MLP neurons of a small language model. Each row is named by its layer, matrix (gate and up: input weights; down: output weights) and neuron, and shows model dimensions 32-95. Each number is 200 + 40 x the weight over its row's rms, rounded and kept within 0 to 999. A neuron's up and down rows have the sign that makes its largest values positive.
After each neuron's rows, "fires after" lists the tokens most often just before its 100 highest values on Wikipedia text that the model never trained on.

L7.gate24,178,234,248,210,199,201,270,233,191,171,279,144,186,206,220,167,159,201,219,194,196,167,209,182,205,221,173,216,237,266,232,214,227,106,219,215,163,241,160,152,221,138,152,159,215,210,185,143,173,185,160,137,250,303,128,119,233,102,208,232,197,266,211,242
L7.up24,184,159,234,247,200,167,222,175,169,199,232,218,174,130,225,233,171,173,100,103,150,212,215,162,196,202,286,197,187,229,204,212,106,243,177,244,236,173,145,229,157,208,181,139,164,115,208,278,205,226,332,247,177,263,210,169,299,179,216,135,200,259,162,210
L7.down24,269,184,183,169,162,236,170,189,178,140,230,154,161,194,210,155,162,182,186,243,244,172,254,217,184,153,289,204,260,265,232,263,167,224,249,245,214,212,190,257,161,138,210,193,179,195,193,208,206,127,297,132,187,227,144,219,213,212,146,228,116,243,225,231
fires after: ".", "\""

L2.gate156,162,172,193,174,242,165,258,195,153,213,155,169,267,219,148,164,190,170,309,176,288,137,168,246,273,188,173,236,258,208,176,210,179,178,242,206,208,166,268,197,193,167,151,215,216,149,262,271,201,232,172,197,200,266,173,207,252,276,189,150,154,225,240,244
L2.up156,222,145,197,205,142,153,228,141,211,221,132,204,229,232,201,204,304,122,254,239,243,181,207,197,267,200,289,240,223,256,185,187,187,187,206,224,221,205,211,187,182,200,185,168,181,199,165,282,173,209,227,79,234,284,184,196,176,194,192,219,170,220,242,275
L2.down156,154,198,186,164,278,164,241,256,144,203,275,213,240,154,204,211,161,195,209,254,152,212,209,251,267,234,282,227,197,206,160,136,220,191,237,200,209,152,234,266,178,199,226,209,211,196,226,174,184,230,260,253,177,246,258,178,183,206,198,178,242,242,237,189
fires after: "\n\n", " De", "La", " La", " Le", "\n"

L2.gate355,158,218,194,270,132,295,194,191,183,202,206,229,211,208,237,172,216,211,266,202,150,211,163,152,269,188,166,245,216,221,189,151,218,162,126,201,194,221,187,203,118,202,139,164,222,236,246,281,195,199,193,255,208,202,173,173,182,87,223,204,209,173,133,206
L2.up355,214,209,216,204,207,239,178,205,175,208,156,248,158,163,245,197,143,257,226,211,122,184,225,142,233,199,140,261,126,243,192,214,181,134,198,186,279,213,242,165,198,171,212,183,256,174,179,226,169,282,194,238,179,228,222,221,243,179,215,147,232,187,190,134
L2.down355,156,149,204,152,215,187,263,181,200,224,224,244,239,137,274,151,169,225,208,168,176,156,194,229,168,253,155,246,174,180,253,290,224,132,235,164,249,169,290,193,136,151,155,218,190,212,213,219,153,266,181,205,266,217,180,216,137,219,186,148,250,196,237,118
fires after: "-", " (", " \""

L2.gate75,138,235,212,222,104,292,242,211,166,129,159,211,192,168,223,169,131,151,162,230,215,142,174,210,212,201,233,166,145,183,168,273,174,220,235,203,154,228,227,175,179,228,199,147,227,122,221,177,195,292,208,222,206,252,150,126,214,190,213,281,181,204,229,254
L2.up75,138,190,210,282,238,157,150,184,172,192,224,202,167,232,173,213,208,145,209,162,143,160,189,185,223,226,188,210,182,171,156,170,185,188,166,255,209,146,206,89,199,242,175,194,174,233,158,211,153,172,191,219,245,151,163,211,231,273,165,204,233,229,171,200
L2.down75,180,262,173,266,198,178,159,243,186,104,185,203,126,210,238,137,289,210,167,163,146,118,170,155,241,203,222,186,232,248,153,244,136,170,224,171,237,198,273,172,211,169,159,164,131,170,194,267,149,162,213,214,234,256,200,209,187,179,240,223,174,226,231,205
fires after: ",", " However"

L8.gate551,241,165,160,214,190,161,213,210,158,204,253,191,268,228,222,182,259,178,126,198,173,230,127,172,186,206,127,135,172,215,116,204,195,258,210,207,242,162,165,172,168,206,240,230,231,85,185,191,169,222,204,179,243,134,153,203,205,202,236,107,198,126,162,218
L8.up551,203,226,171,190,258,201,172,239,174,240,226,187,207,172,227,207,169,217,199,276,278,185,125,136,216,161,151,191,176,193,188,201,261,213,152,138,264,168,158,177,242,116,210,224,210,192,179,265,217,181,282,237,235,154,174,253,161,216,131,213,236,132,182,180
L8.down551,211,223,206,190,192,185,247,213,189,222,213,217,241,176,211,134,189,148,153,199,223,215,214,210,190,227,172,183,253,212,161,178,197,182,144,189,247,232,245,246,105,174,213,251,258,162,204,231,272,195,190,151,182,189,207,224,217,186,240,174,234,215,201,173
fires after: "-", ".", " /"

L3.gate155,176,180,208,257,189,183,232,266,230,148,221,225,220,254,169,105,235,207,257,179,162,218,170,164,187,221,194,204,122,248,242,164,167,220,225,122,163,286,171,175,279,179,196,136,212,235,131,184,285,240,262,190,218,244,156,201,256,194,235,237,183,209,214,219
L3.up155,182,209,215,230,207,203,248,152,204,199,246,221,229,215,142,255,254,265,234,282,191,222,144,198,186,245,214,230,175,229,209,211,141,239,178,244,162,244,177,199,167,196,196,232,245,237,160,157,218,237,232,166,140,196,213,236,253,187,217,198,194,137,167,206
L3.down155,238,173,237,265,171,204,177,170,186,204,267,219,142,291,209,178,317,130,220,221,152,206,155,141,234,211,190,214,166,190,249,248,183,187,184,175,156,160,173,167,193,173,144,157,177,175,142,210,168,190,176,173,153,279,157,103,258,197,191,228,148,248,182,197
fires after: " the", " The", "The", " Cla", " Rio"

L2.gate429,218,138,181,199,126,218,221,289,199,180,121,161,162,220,196,174,157,194,174,213,136,170,192,213,225,192,269,190,238,179,217,198,128,209,237,185,191,238,148,222,134,228,267,184,229,270,215,133,161,177,198,221,211,149,176,133,156,204,144,228,208,263,151,208
L2.up429,239,189,178,220,221,231,187,274,212,206,149,127,215,251,161,190,167,135,212,176,157,150,233,261,205,216,279,159,216,188,173,207,186,163,181,200,189,197,135,280,193,121,185,194,160,258,262,257,134,214,214,289,173,197,148,169,232,140,161,156,243,184,166,170
L2.down429,145,139,196,189,210,205,260,210,220,215,193,236,204,232,162,140,216,187,162,209,126,180,154,238,237,147,245,224,193,232,201,210,150,265,225,181,165,174,158,225,215,214,214,205,210,259,217,157,168,218,230,273,214,194,249,153,261,263,244,210,215,199,189,198
fires after: "-", "{", " \\", " (", " \""

L8.gate555,254,186,195,175,216,227,157,260,222,146,259,210,152,246,202,156,218,166,208,237,247,241,148,199,205,171,180,163,223,172,207,202,158,256,208,239,203,224,283,255,245,238,206,131,175,224,260,185,162,226,215,167,159,208,188,164,248,223,175,228,137,255,174,181
L8.up555,190,211,218,141,107,134,216,141,236,223,208,155,223,176,200,164,168,161,222,158,221,183,244,255,172,188,189,146,208,202,224,138,153,194,198,114,186,256,244,111,199,216,188,177,227,204,215,266,200,209,164,246,220,161,165,244,151,189,159,182,162,229,139,170
L8.down555,162,258,118,157,219,191,215,193,262,193,213,217,192,202,229,195,210,186,182,267,228,130,226,156,135,113,137,212,186,224,243,193,179,209,144,235,159,187,207,169,203,198,180,195,296,226,206,189,246,180,203,209,230,133,224,162,128,242,261,189,131,150,179,198
fires after: "se", " Go", "i", "rag", " Ro"

L2.gate554,197,203,176,217,204,180,242,225,144,230,229,141,228,209,261,222,209,182,168,207,180,143,193,182,226,290,210,201,140,194,174,235,180,224,226,242,211,238,212,158,193,200,186,166,168,145,165,276,204,183,115,155,266,151,170,136,253,150,242,284,164,283,152,137
L2.up554,215,152,218,220,202,162,239,189,194,244,283,225,198,218,196,242,190,148,222,250,266,187,204,169,300,246,212,218,143,186,182,212,232,193,206,180,262,180,208,150,197,177,247,194,218,234,236,208,182,106,270,237,229,197,184,208,271,155,216,245,183,234,183,241
L2.down554,193,272,207,216,276,216,234,152,168,210,234,189,180,182,206,228,208,222,181,111,224,168,167,218,233,204,256,188,108,167,196,150,178,175,176,157,292,225,229,179,185,203,181,200,147,158,142,209,132,194,275,263,221,219,212,173,253,166,255,201,168,181,182,270
fires after: "_", " ", " $", "^", " /", "$"

L4.gate377,195,266,220,158,159,186,241,175,253,154,149,159,248,223,166,253,202,264,126,199,150,111,129,174,247,180,173,217,218,169,217,182,175,247,283,216,174,197,212,106,205,133,195,201,286,212,193,241,126,198,234,164,183,123,156,149,228,290,170,269,223,184,188,218
L4.up377,160,217,129,230,263,271,155,222,180,184,291,252,140,192,165,207,301,224,220,158,305,279,190,251,105,155,276,252,208,260,153,218,157,229,174,182,185,302,245,235,223,182,229,197,222,211,168,218,191,172,235,224,145,188,145,189,215,198,222,165,228,237,162,173
L4.down377,70,114,98,182,218,254,261,263,175,192,202,245,189,163,201,246,198,206,224,179,292,223,138,235,178,203,239,188,231,208,181,157,264,263,209,176,206,192,198,220,267,218,163,214,252,179,179,255,225,164,197,190,132,154,205,270,146,168,231,151,191,271,205,197
fires after: ".", "\n\n", "\n", " (", " \"", ","

L7.gate188,247,188,250,160,202,233,228,285,170,249,195,207,162,191,232,255,231,201,176,216,216,228,177,200,191,187,223,171,166,261,208,184,144,185,197,126,155,208,110,190,180,160,213,181,209,218,227,226,185,139,168,175,173,134,185,316,290,167,221,197,278,217,242,178
L7.up188,235,207,236,174,211,220,195,210,158,187,235,167,132,237,147,161,220,221,138,247,165,248,190,205,229,209,277,133,232,185,259,155,157,282,186,241,234,215,200,204,236,204,223,214,194,183,223,218,187,205,166,219,145,197,196,162,208,125,275,178,173,219,200,178
L7.down188,224,164,171,198,185,205,202,146,200,215,211,271,204,178,245,204,220,159,125,253,228,201,223,104,220,242,270,207,235,245,166,139,197,252,230,207,220,192,108,239,208,146,227,232,158,164,201,152,204,141,198,161,144,202,240,275,196,277,168,222,170,188,257,228
fires after: " at", " At", "-", " ("

L2.gate259,238,198,243,231,235,221,237,242,163,231,202,258,153,230,159,241,272,192,168,175,141,177,207,202,191,216,220,127,213,179,163,252,148,143,278,133,238,206,147,177,197,149,211,227,256,174,200,176,187,190,132,191,199,197,201,230,201,192,192,158,204,276,243,163
L2.up259,225,229,258,234,159,194,147,195,241,248,278,189,205,228,211,129,129,250,233,149,164,263,176,191,217,177,237,244,184,260,205,193,182,175,267,207,250,242,125,134,228,213,222,165,193,212,149,224,163,196,107,58,202,232,234,180,136,201,181,170,225,241,237,224
L2.down259,121,147,210,153,119,211,146,267,162,206,239,145,222,214,132,177,160,231,158,196,173,197,240,195,244,168,205,132,248,221,213,201,230,223,176,213,247,150,229,180,212,170,266,219,217,224,178,181,210,221,186,175,201,118,172,195,218,141,196,151,193,211,221,193
fires after: " A", " D", " C", " R", " Ad"

L3.gate242,167,232,240,225,155,212,157,200,231,191,304,217,140,234,237,173,227,182,227,223,188,202,273,268,196,157,240,231,223,116,206,171,220,152,182,181,208,203,152,246,175,244,234,215,144,199,245,249,156,179,247,165,156,232,189,157,236,245,144,248,158,254,142,226
L3.up242,166,239,192,318,265,231,168,254,186,191,209,202,131,233,186,243,252,168,106,216,146,183,199,189,263,160,177,199,165,158,159,179,136,157,186,173,208,186,285,176,133,242,200,196,213,201,188,220,160,152,168,234,212,162,131,169,172,203,204,230,214,135,233,181
L3.down242,150,128,246,251,216,153,195,222,157,198,178,155,245,135,206,205,152,181,190,239,192,190,172,129,219,246,215,231,202,257,298,293,125,265,264,201,208,203,110,215,206,145,163,280,147,165,234,128,229,194,200,182,156,196,179,215,173,229,229,235,154,206,190,231
fires after: ","

L2.gate609,187,166,190,257,169,211,165,210,152,236,153,284,217,209,272,196,220,211,147,189,181,223,241,233,182,191,144,235,159,151,151,218,165,128,296,196,217,128,242,195,116,165,260,247,252,152,182,257,235,233,224,179,153,176,136,249,196,198,123,213,189,179,258,243
L2.up609,206,158,168,201,121,219,187,210,180,162,120,267,182,200,158,284,217,210,244,220,163,237,262,202,206,107,225,226,147,255,220,196,167,191,224,199,148,168,259,208,206,217,223,195,160,228,263,176,165,239,181,173,272,224,186,234,242,243,182,194,158,182,177,188
L2.down609,244,204,264,230,241,235,169,169,170,226,174,231,194,195,261,199,248,201,123,201,220,198,274,173,234,214,185,226,203,223,256,220,154,174,232,185,228,257,182,174,240,172,133,200,170,129,178,190,205,199,182,192,156,206,188,207,290,247,153,180,172,175,211,215
fires after: " United", "S"

L2.gate449,261,176,162,116,208,179,199,166,220,212,164,187,209,188,221,197,104,201,176,223,181,99,311,168,142,272,182,145,213,249,262,262,169,158,209,247,197,213,172,216,213,159,195,210,214,228,188,198,174,190,202,209,215,188,153,218,158,230,198,201,144,220,195,199
L2.up449,240,85,130,172,229,192,209,193,134,188,184,212,198,222,233,201,165,169,161,189,131,221,175,256,176,244,265,171,176,203,260,262,200,205,168,191,165,222,163,176,117,216,186,195,220,194,128,194,243,203,180,180,223,258,170,225,164,233,192,132,198,174,146,149
L2.down449,145,134,198,194,229,236,215,243,167,181,220,143,169,166,249,153,201,178,175,219,249,242,197,255,159,180,213,220,156,162,171,219,268,228,175,245,257,216,168,215,247,243,155,161,230,171,137,133,219,190,285,275,300,241,169,261,208,238,199,247,197,195,203,209
fires after: "="

L4.gate277,167,199,130,124,161,177,226,205,145,237,162,220,190,187,223,190,205,217,239,276,219,158,161,240,208,202,169,202,209,231,231,199,215,159,175,134,225,277,246,139,193,279,222,189,212,206,204,237,231,217,162,123,175,161,246,233,233,120,245,123,226,177,193,248
L4.up277,209,199,246,260,184,180,235,176,190,110,195,157,216,163,186,210,170,211,247,115,228,265,234,243,204,161,179,240,261,220,203,188,222,215,163,170,240,126,185,268,99,229,252,295,218,258,234,211,190,230,151,215,125,194,226,184,198,193,103,158,186,250,227,190
L4.down277,193,177,193,194,227,228,173,195,192,126,213,204,179,192,259,154,209,220,250,146,236,276,250,192,192,114,229,173,138,145,281,176,174,236,166,248,195,155,192,214,183,163,146,141,213,153,177,137,209,226,244,150,202,196,212,179,124,268,126,172,194,278,204,238
fires after: "-", "0", "Be", "la", "2"

L4.gate413,205,152,184,161,211,148,219,258,218,261,152,183,141,182,194,246,249,220,177,183,128,207,120,174,277,164,209,199,210,186,230,161,229,213,216,220,168,152,158,246,202,197,199,240,223,197,284,229,190,192,227,207,195,196,216,167,293,139,255,218,218,168,259,226
L4.up413,265,97,164,165,212,254,242,231,244,240,140,126,113,216,205,171,161,207,192,241,152,111,157,167,224,214,178,217,197,172,92,199,245,210,163,178,200,194,216,247,207,244,255,146,171,186,302,277,180,202,155,162,154,229,236,192,199,245,200,225,210,155,179,215
L4.down413,172,210,129,134,210,187,191,204,278,194,223,133,179,108,169,224,188,182,163,236,184,253,121,211,208,167,138,232,240,264,229,169,240,212,197,169,130,218,241,232,235,187,203,162,223,195,192,219,204,196,217,214,139,271,232,133,259,172,145,176,177,182,292,195
fires after: "-", " comp"

L3.gate7,240,187,122,240,284,249,237,102,183,188,199,212,180,171,251,237,209,241,145,162,234,255,157,230,149,249,187,139,214,200,216,200,278,170,124,237,124,249,157,260,129,196,193,157,204,160,228,275,200,236,224,188,220,128,144,187,162,205,200,235,244,226,163,243
L3.up7,187,170,271,220,147,211,222,157,211,184,258,139,188,191,210,211,178,192,212,219,231,247,215,200,252,187,209,143,188,277,195,238,195,193,182,155,189,154,161,157,190,248,121,218,182,135,194,219,226,196,120,191,192,163,199,263,195,196,319,174,264,188,259,221
L3.down7,197,153,205,182,189,148,218,176,238,231,199,116,218,245,231,170,183,243,180,231,135,174,203,167,246,247,190,256,191,191,190,179,169,257,250,169,179,222,192,186,226,154,289,205,185,172,191,224,252,196,221,234,209,213,115,293,179,216,163,207,76,214,234,148
fires after: " =", " the", "17", " 19th", "erv", "rs"

L8.gate12,248,145,201,169,269,218,232,211,209,256,216,238,206,131,203,199,227,242,195,192,231,201,181,242,223,150,147,153,200,262,215,205,225,173,203,184,165,217,200,162,228,212,260,192,159,304,181,192,201,130,246,166,196,183,242,201,212,164,194,200,246,124,143,226
L8.up12,192,260,199,177,166,168,208,175,164,155,324,173,263,183,217,230,184,194,146,213,122,185,180,228,181,232,241,232,213,166,268,215,225,237,254,207,211,151,191,238,211,201,149,130,200,177,161,189,154,323,162,184,159,182,142,195,224,147,179,227,225,149,210,180
L8.down12,211,181,214,230,174,168,206,268,200,235,171,185,154,139,155,189,176,193,208,183,184,192,283,134,203,219,240,138,243,197,203,207,219,159,172,149,188,216,203,255,169,195,229,285,120,230,202,253,185,247,208,177,183,252,158,198,127,132,167,235,205,114,266,137
fires after: " the", " in", " of"

L7.gate342,191,308,209,213,183,242,160,176,188,169,226,209,217,196,232,181,239,186,228,155,148,222,218,200,193,156,115,266,205,175,204,180,248,231,210,257,259,171,152,167,174,192,205,197,160,153,176,125,286,224,278,201,193,268,193,233,228,153,177,223,191,152,183,184
L7.up342,223,165,186,277,192,186,165,209,238,180,157,221,171,119,268,138,160,166,205,190,201,211,208,163,179,185,188,171,192,160,220,212,126,116,224,195,151,99,198,242,253,197,205,216,192,153,214,169,176,197,174,188,233,92,208,203,171,201,149,166,192,185,150,213
L7.down342,209,176,181,243,237,140,195,186,254,156,179,174,234,163,266,213,126,230,265,166,255,145,258,167,187,193,126,191,196,207,228,180,156,206,209,153,75,190,194,192,208,179,179,182,178,171,244,176,184,127,212,176,257,240,245,200,193,188,175,207,128,200,179,211
fires after: ",", " to"

L2.gate1,205,165,220,202,189,212,186,179,165,220,259,218,128,221,158,252,148,173,191,156,185,174,114,275,220,190,221,205,189,189,211,202,188,123,303,202,152,182,239,171,223,214,141,226,240,240,169,121,153,279,237,244,155,167,242,168,135,218,272,181,187,228,156,201
L2.up1,230,192,182,237,160,180,212,182,212,144,192,217,115,205,182,191,204,223,277,230,158,273,207,180,224,164,161,204,177,186,235,277,229,121,169,190,180,142,172,158,183,136,205,247,214,206,160,178,217,304,189,220,240,229,198,280,252,206,171,170,168,143,69,164
L2.down1,179,126,246,221,87,243,247,242,224,224,195,173,223,275,186,247,222,221,184,173,222,187,232,261,221,250,165,231,225,169,192,161,243,175,188,114,204,234,196,199,206,192,171,184,158,255,151,191,235,193,245,227,214,188,126,200,231,288,170,159,200,238,179,222
fires after: "S", "D", " Jr", "m", " Aud"

L2.gate239,267,226,197,249,131,222,221,188,108,194,184,115,241,179,212,236,159,295,249,212,237,160,248,217,162,206,207,120,241,238,211,181,103,194,237,177,171,252,209,254,244,143,167,263,232,198,197,162,201,201,237,138,144,257,202,204,146,152,185,194,149,223,248,192
L2.up239,115,215,206,189,265,242,199,163,184,176,184,193,177,170,170,259,171,200,143,190,242,157,202,179,179,194,246,184,243,199,212,191,249,273,249,190,171,207,177,183,257,281,160,178,144,198,122,157,218,188,144,197,112,155,205,137,181,177,191,181,259,163,171,184
L2.down239,162,205,264,266,131,124,223,201,211,149,192,218,193,122,177,196,189,214,207,245,254,217,135,170,231,227,216,236,186,201,261,149,223,229,228,233,246,235,142,221,183,201,205,171,186,214,217,122,192,177,199,144,173,181,193,218,153,228,198,200,177,266,168,238
fires after: " Go", "se", "pt", " Ba"

L3.gate169,200,148,162,180,187,155,228,253,250,277,193,208,271,255,153,207,253,204,251,174,242,207,158,159,233,147,197,215,232,298,197,244,124,181,262,113,171,223,219,261,136,165,234,204,281,182,232,174,247,171,170,216,187,220,250,151,208,195,197,239,206,218,212,153
L3.up169,218,226,207,157,219,159,245,187,199,103,199,193,297,192,177,172,242,171,212,145,203,222,127,244,183,205,236,177,168,253,163,232,290,208,246,179,235,192,239,229,87,162,230,208,164,188,209,195,236,228,200,264,193,186,272,213,197,239,171,199,222,199,266,217
L3.down169,213,194,240,177,205,213,174,120,183,189,182,305,199,204,221,227,224,225,225,129,215,210,149,244,186,174,133,154,210,249,246,231,220,223,231,173,189,227,196,192,135,221,179,177,149,217,232,250,149,249,213,225,208,148,239,153,174,228,106,108,211,318,197,194
fires after: "\n\n", "La", "la", "ora"

L7.gate576,210,186,221,184,222,221,216,209,202,149,177,309,213,163,164,174,281,226,203,171,175,219,187,188,164,186,222,159,179,165,199,207,241,203,249,168,127,133,177,222,161,192,235,219,172,201,178,172,214,219,149,167,221,214,128,217,141,175,174,269,268,150,160,213
L7.up576,197,226,168,166,164,139,277,205,200,182,212,172,167,142,149,296,222,219,176,217,220,220,197,237,161,276,195,236,261,276,233,256,204,226,218,158,176,196,142,230,134,132,289,179,230,290,275,203,250,231,167,197,227,132,180,203,285,212,202,260,123,277,246,183
L7.down576,197,235,186,167,229,179,206,180,189,225,250,199,183,217,200,201,218,223,224,206,177,215,181,176,261,307,187,248,260,178,166,188,145,168,218,212,222,218,218,178,151,145,235,220,201,247,176,152,252,249,166,206,192,234,175,265,242,219,136,239,148,192,223,148
fires after: " the", " in", "{", " a", " (", " of"

L3.gate244,181,155,202,177,280,226,293,164,201,155,162,235,155,258,136,141,163,266,175,207,105,154,188,186,169,211,224,208,156,204,254,176,196,247,119,297,177,266,169,216,223,250,264,213,246,169,168,183,237,213,170,209,213,215,166,147,167,197,168,258,208,264,174,220
L3.up244,232,170,162,271,140,171,287,310,150,137,211,203,295,201,240,236,231,156,212,204,219,203,192,227,235,112,110,223,223,197,247,237,218,125,189,258,196,223,242,258,185,188,158,171,205,197,173,221,199,221,189,215,172,202,172,203,119,183,194,216,211,176,244,166
L3.down244,211,181,191,253,173,210,259,301,235,195,256,216,159,238,232,229,299,136,219,265,193,256,162,197,177,130,142,166,226,237,171,181,163,146,177,180,209,234,217,148,299,190,194,141,186,200,222,248,188,206,145,217,201,151,133,261,170,259,141,226,205,249,252,169
fires after: " the", " The", "The"

L3.gate190,207,228,186,170,89,231,221,144,196,209,147,177,150,211,193,225,252,223,174,187,281,192,175,239,225,194,176,208,183,202,242,224,213,252,215,140,197,250,181,320,115,190,158,249,227,221,191,180,62,194,200,225,231,171,237,173,176,193,152,193,138,243,235,170
L3.up190,161,175,189,162,111,194,196,187,240,202,194,222,205,171,136,207,229,210,262,201,161,206,145,154,175,219,213,187,177,301,189,211,185,243,189,193,150,221,228,278,211,155,167,94,232,162,202,272,231,204,170,117,213,162,206,240,219,204,255,182,183,250,90,237
L3.down190,175,195,224,178,208,240,188,221,176,161,232,190,190,224,102,277,241,209,175,226,159,163,110,230,152,252,267,116,219,184,224,128,139,182,204,148,196,237,216,202,180,132,210,271,194,205,204,202,225,277,139,153,303,248,125,243,217,185,259,247,214,228,266,238
fires after: "-", " \"", " a", " (", " in", " Su"

L8.gate330,213,264,168,230,224,214,152,246,156,203,163,236,240,215,197,196,122,230,250,202,222,207,269,175,244,179,164,182,282,200,179,251,127,203,140,210,244,221,169,194,202,154,204,254,215,219,205,282,261,126,230,254,205,199,195,197,148,158,203,200,192,236,198,196
L8.up330,111,197,155,221,190,193,150,198,287,218,276,202,275,173,179,121,201,205,187,210,211,165,204,256,255,217,180,224,250,266,167,217,190,121,187,146,220,130,162,160,216,104,153,167,170,152,249,200,154,177,134,217,178,187,213,183,226,194,209,193,125,120,206,200
L8.down330,215,184,232,188,183,161,132,185,274,164,254,206,269,267,265,178,210,174,244,184,233,157,238,206,204,282,216,199,252,271,224,251,205,188,207,219,225,117,162,129,160,167,211,191,209,229,245,220,233,152,204,230,259,221,193,156,124,170,157,170,184,261,223,188
fires after: " |", "-", ",", ".", "|", ":"

L2.gate19,192,104,241,186,184,112,186,161,161,162,216,127,269,195,188,228,149,219,148,176,240,221,163,227,270,240,231,205,173,221,173,189,163,228,141,291,225,221,174,199,217,184,170,175,142,190,191,208,230,234,131,138,210,175,243,232,250,245,246,210,227,218,190,215
L2.up19,170,163,203,163,241,199,191,203,152,155,155,205,250,188,213,145,145,212,216,167,199,226,208,189,158,289,219,252,188,243,201,185,189,295,221,187,176,150,212,259,205,182,124,215,230,208,196,130,199,273,210,242,252,267,174,266,219,198,264,274,250,197,168,152
L2.down19,224,97,200,209,213,177,112,245,163,182,282,173,171,194,176,214,210,173,130,215,178,258,267,178,178,180,190,277,158,287,254,221,196,238,149,210,198,214,126,210,253,190,153,241,217,206,204,232,180,198,228,212,228,178,216,254,154,198,221,201,182,197,179,215
fires after: "="

L3.gate70,134,183,272,160,161,257,209,214,232,194,187,212,210,238,179,264,283,205,197,143,239,202,197,176,173,201,205,167,218,229,127,260,163,111,137,238,221,169,218,208,222,222,119,176,173,199,185,143,181,221,198,131,205,204,246,286,270,190,203,113,184,253,181,190
L3.up70,208,203,243,150,196,223,227,251,141,139,217,260,240,116,193,209,209,166,229,128,228,259,191,223,163,218,178,187,130,185,211,134,167,174,178,163,149,140,225,182,274,148,188,190,179,156,187,161,199,218,268,203,185,238,178,246,183,208,244,158,235,215,249,212
L3.down70,183,156,175,214,150,231,251,184,185,188,159,171,145,133,164,180,222,169,189,189,231,197,225,213,179,157,209,175,170,229,212,165,188,213,266,270,263,254,184,229,209,253,213,219,268,164,182,237,208,161,236,167,221,226,239,190,210,220,221,227,243,181,165,249
fires after: ".", "ident"

L3.gate65,198,192,198,229,257,194,222,179,164,212,205,169,161,183,157,167,221,278,227,196,191,175,245,199,190,192,255,179,115,263,199,174,230,109,249,218,157,190,172,219,148,193,188,165,168,192,220,237,177,280,202,125,172,205,171,207,162,151,212,250,226,202,264,258
L3.up65,186,145,308,155,266,239,177,178,226,136,173,206,146,115,195,239,185,247,145,209,227,233,164,218,229,160,226,178,186,222,163,194,196,200,203,231,163,225,206,247,155,225,215,175,231,163,181,247,45,234,203,181,175,203,162,162,225,188,220,205,125,241,269,232
L3.down65,208,165,199,134,211,200,206,206,208,153,193,160,187,178,193,164,275,225,184,269,148,213,175,182,247,183,215,200,192,253,197,212,226,181,243,141,163,197,212,192,234,255,241,234,169,126,260,118,144,191,286,159,160,243,226,281,243,207,174,248,202,248,212,208
fires after: " the", " a", "O", " South"

L4.gate449,201,293,223,141,177,249,241,235,208,239,221,283,171,164,219,194,124,227,215,225,155,226,129,225,282,190,117,150,172,179,256,182,209,195,173,168,203,156,222,221,206,262,148,225,254,189,167,188,243,175,241,142,234,206,189,123,234,210,201,179,177,185,231,177
L4.up449,226,181,126,172,172,228,183,228,232,192,150,192,189,131,217,217,193,178,217,152,156,191,190,199,194,261,192,239,171,285,215,215,194,191,204,307,200,198,198,227,230,163,195,295,170,172,163,219,210,151,162,195,254,192,193,236,134,164,161,241,197,120,235,214
L4.down449,247,234,165,218,234,215,178,176,205,230,287,219,158,234,234,215,178,235,231,192,210,238,186,216,251,149,231,173,205,183,156,204,276,197,224,274,125,201,148,243,215,310,193,269,163,263,216,120,191,226,212,184,250,171,184,198,222,220,169,223,214,178,175,166
fires after: ",", " (", " $", " of"

L4.gate110,191,165,159,189,132,209,218,282,197,126,155,151,89,245,127,204,206,228,66,165,181,183,260,193,281,172,258,225,151,250,196,190,213,217,154,234,101,162,150,129,210,189,172,209,189,237,209,213,260,198,211,208,155,142,202,233,179,224,170,228,182,171,205,207
L4.up110,206,164,218,179,156,182,163,111,216,254,161,250,230,234,209,187,200,180,227,255,213,183,252,230,174,216,153,140,176,237,214,129,144,213,217,161,166,224,279,245,208,168,231,204,157,116,169,166,250,186,178,236,218,241,108,181,243,210,155,199,135,181,229,213
L4.down110,172,126,243,160,257,194,202,219,183,232,255,207,220,174,245,284,177,209,237,171,290,169,219,157,246,143,170,229,156,217,186,189,183,85,212,205,219,194,196,237,138,235,251,272,183,167,250,170,183,191,175,224,259,227,170,240,191,180,231,180,174,297,172,223
fires after: " United", "'", " State", " York", "S"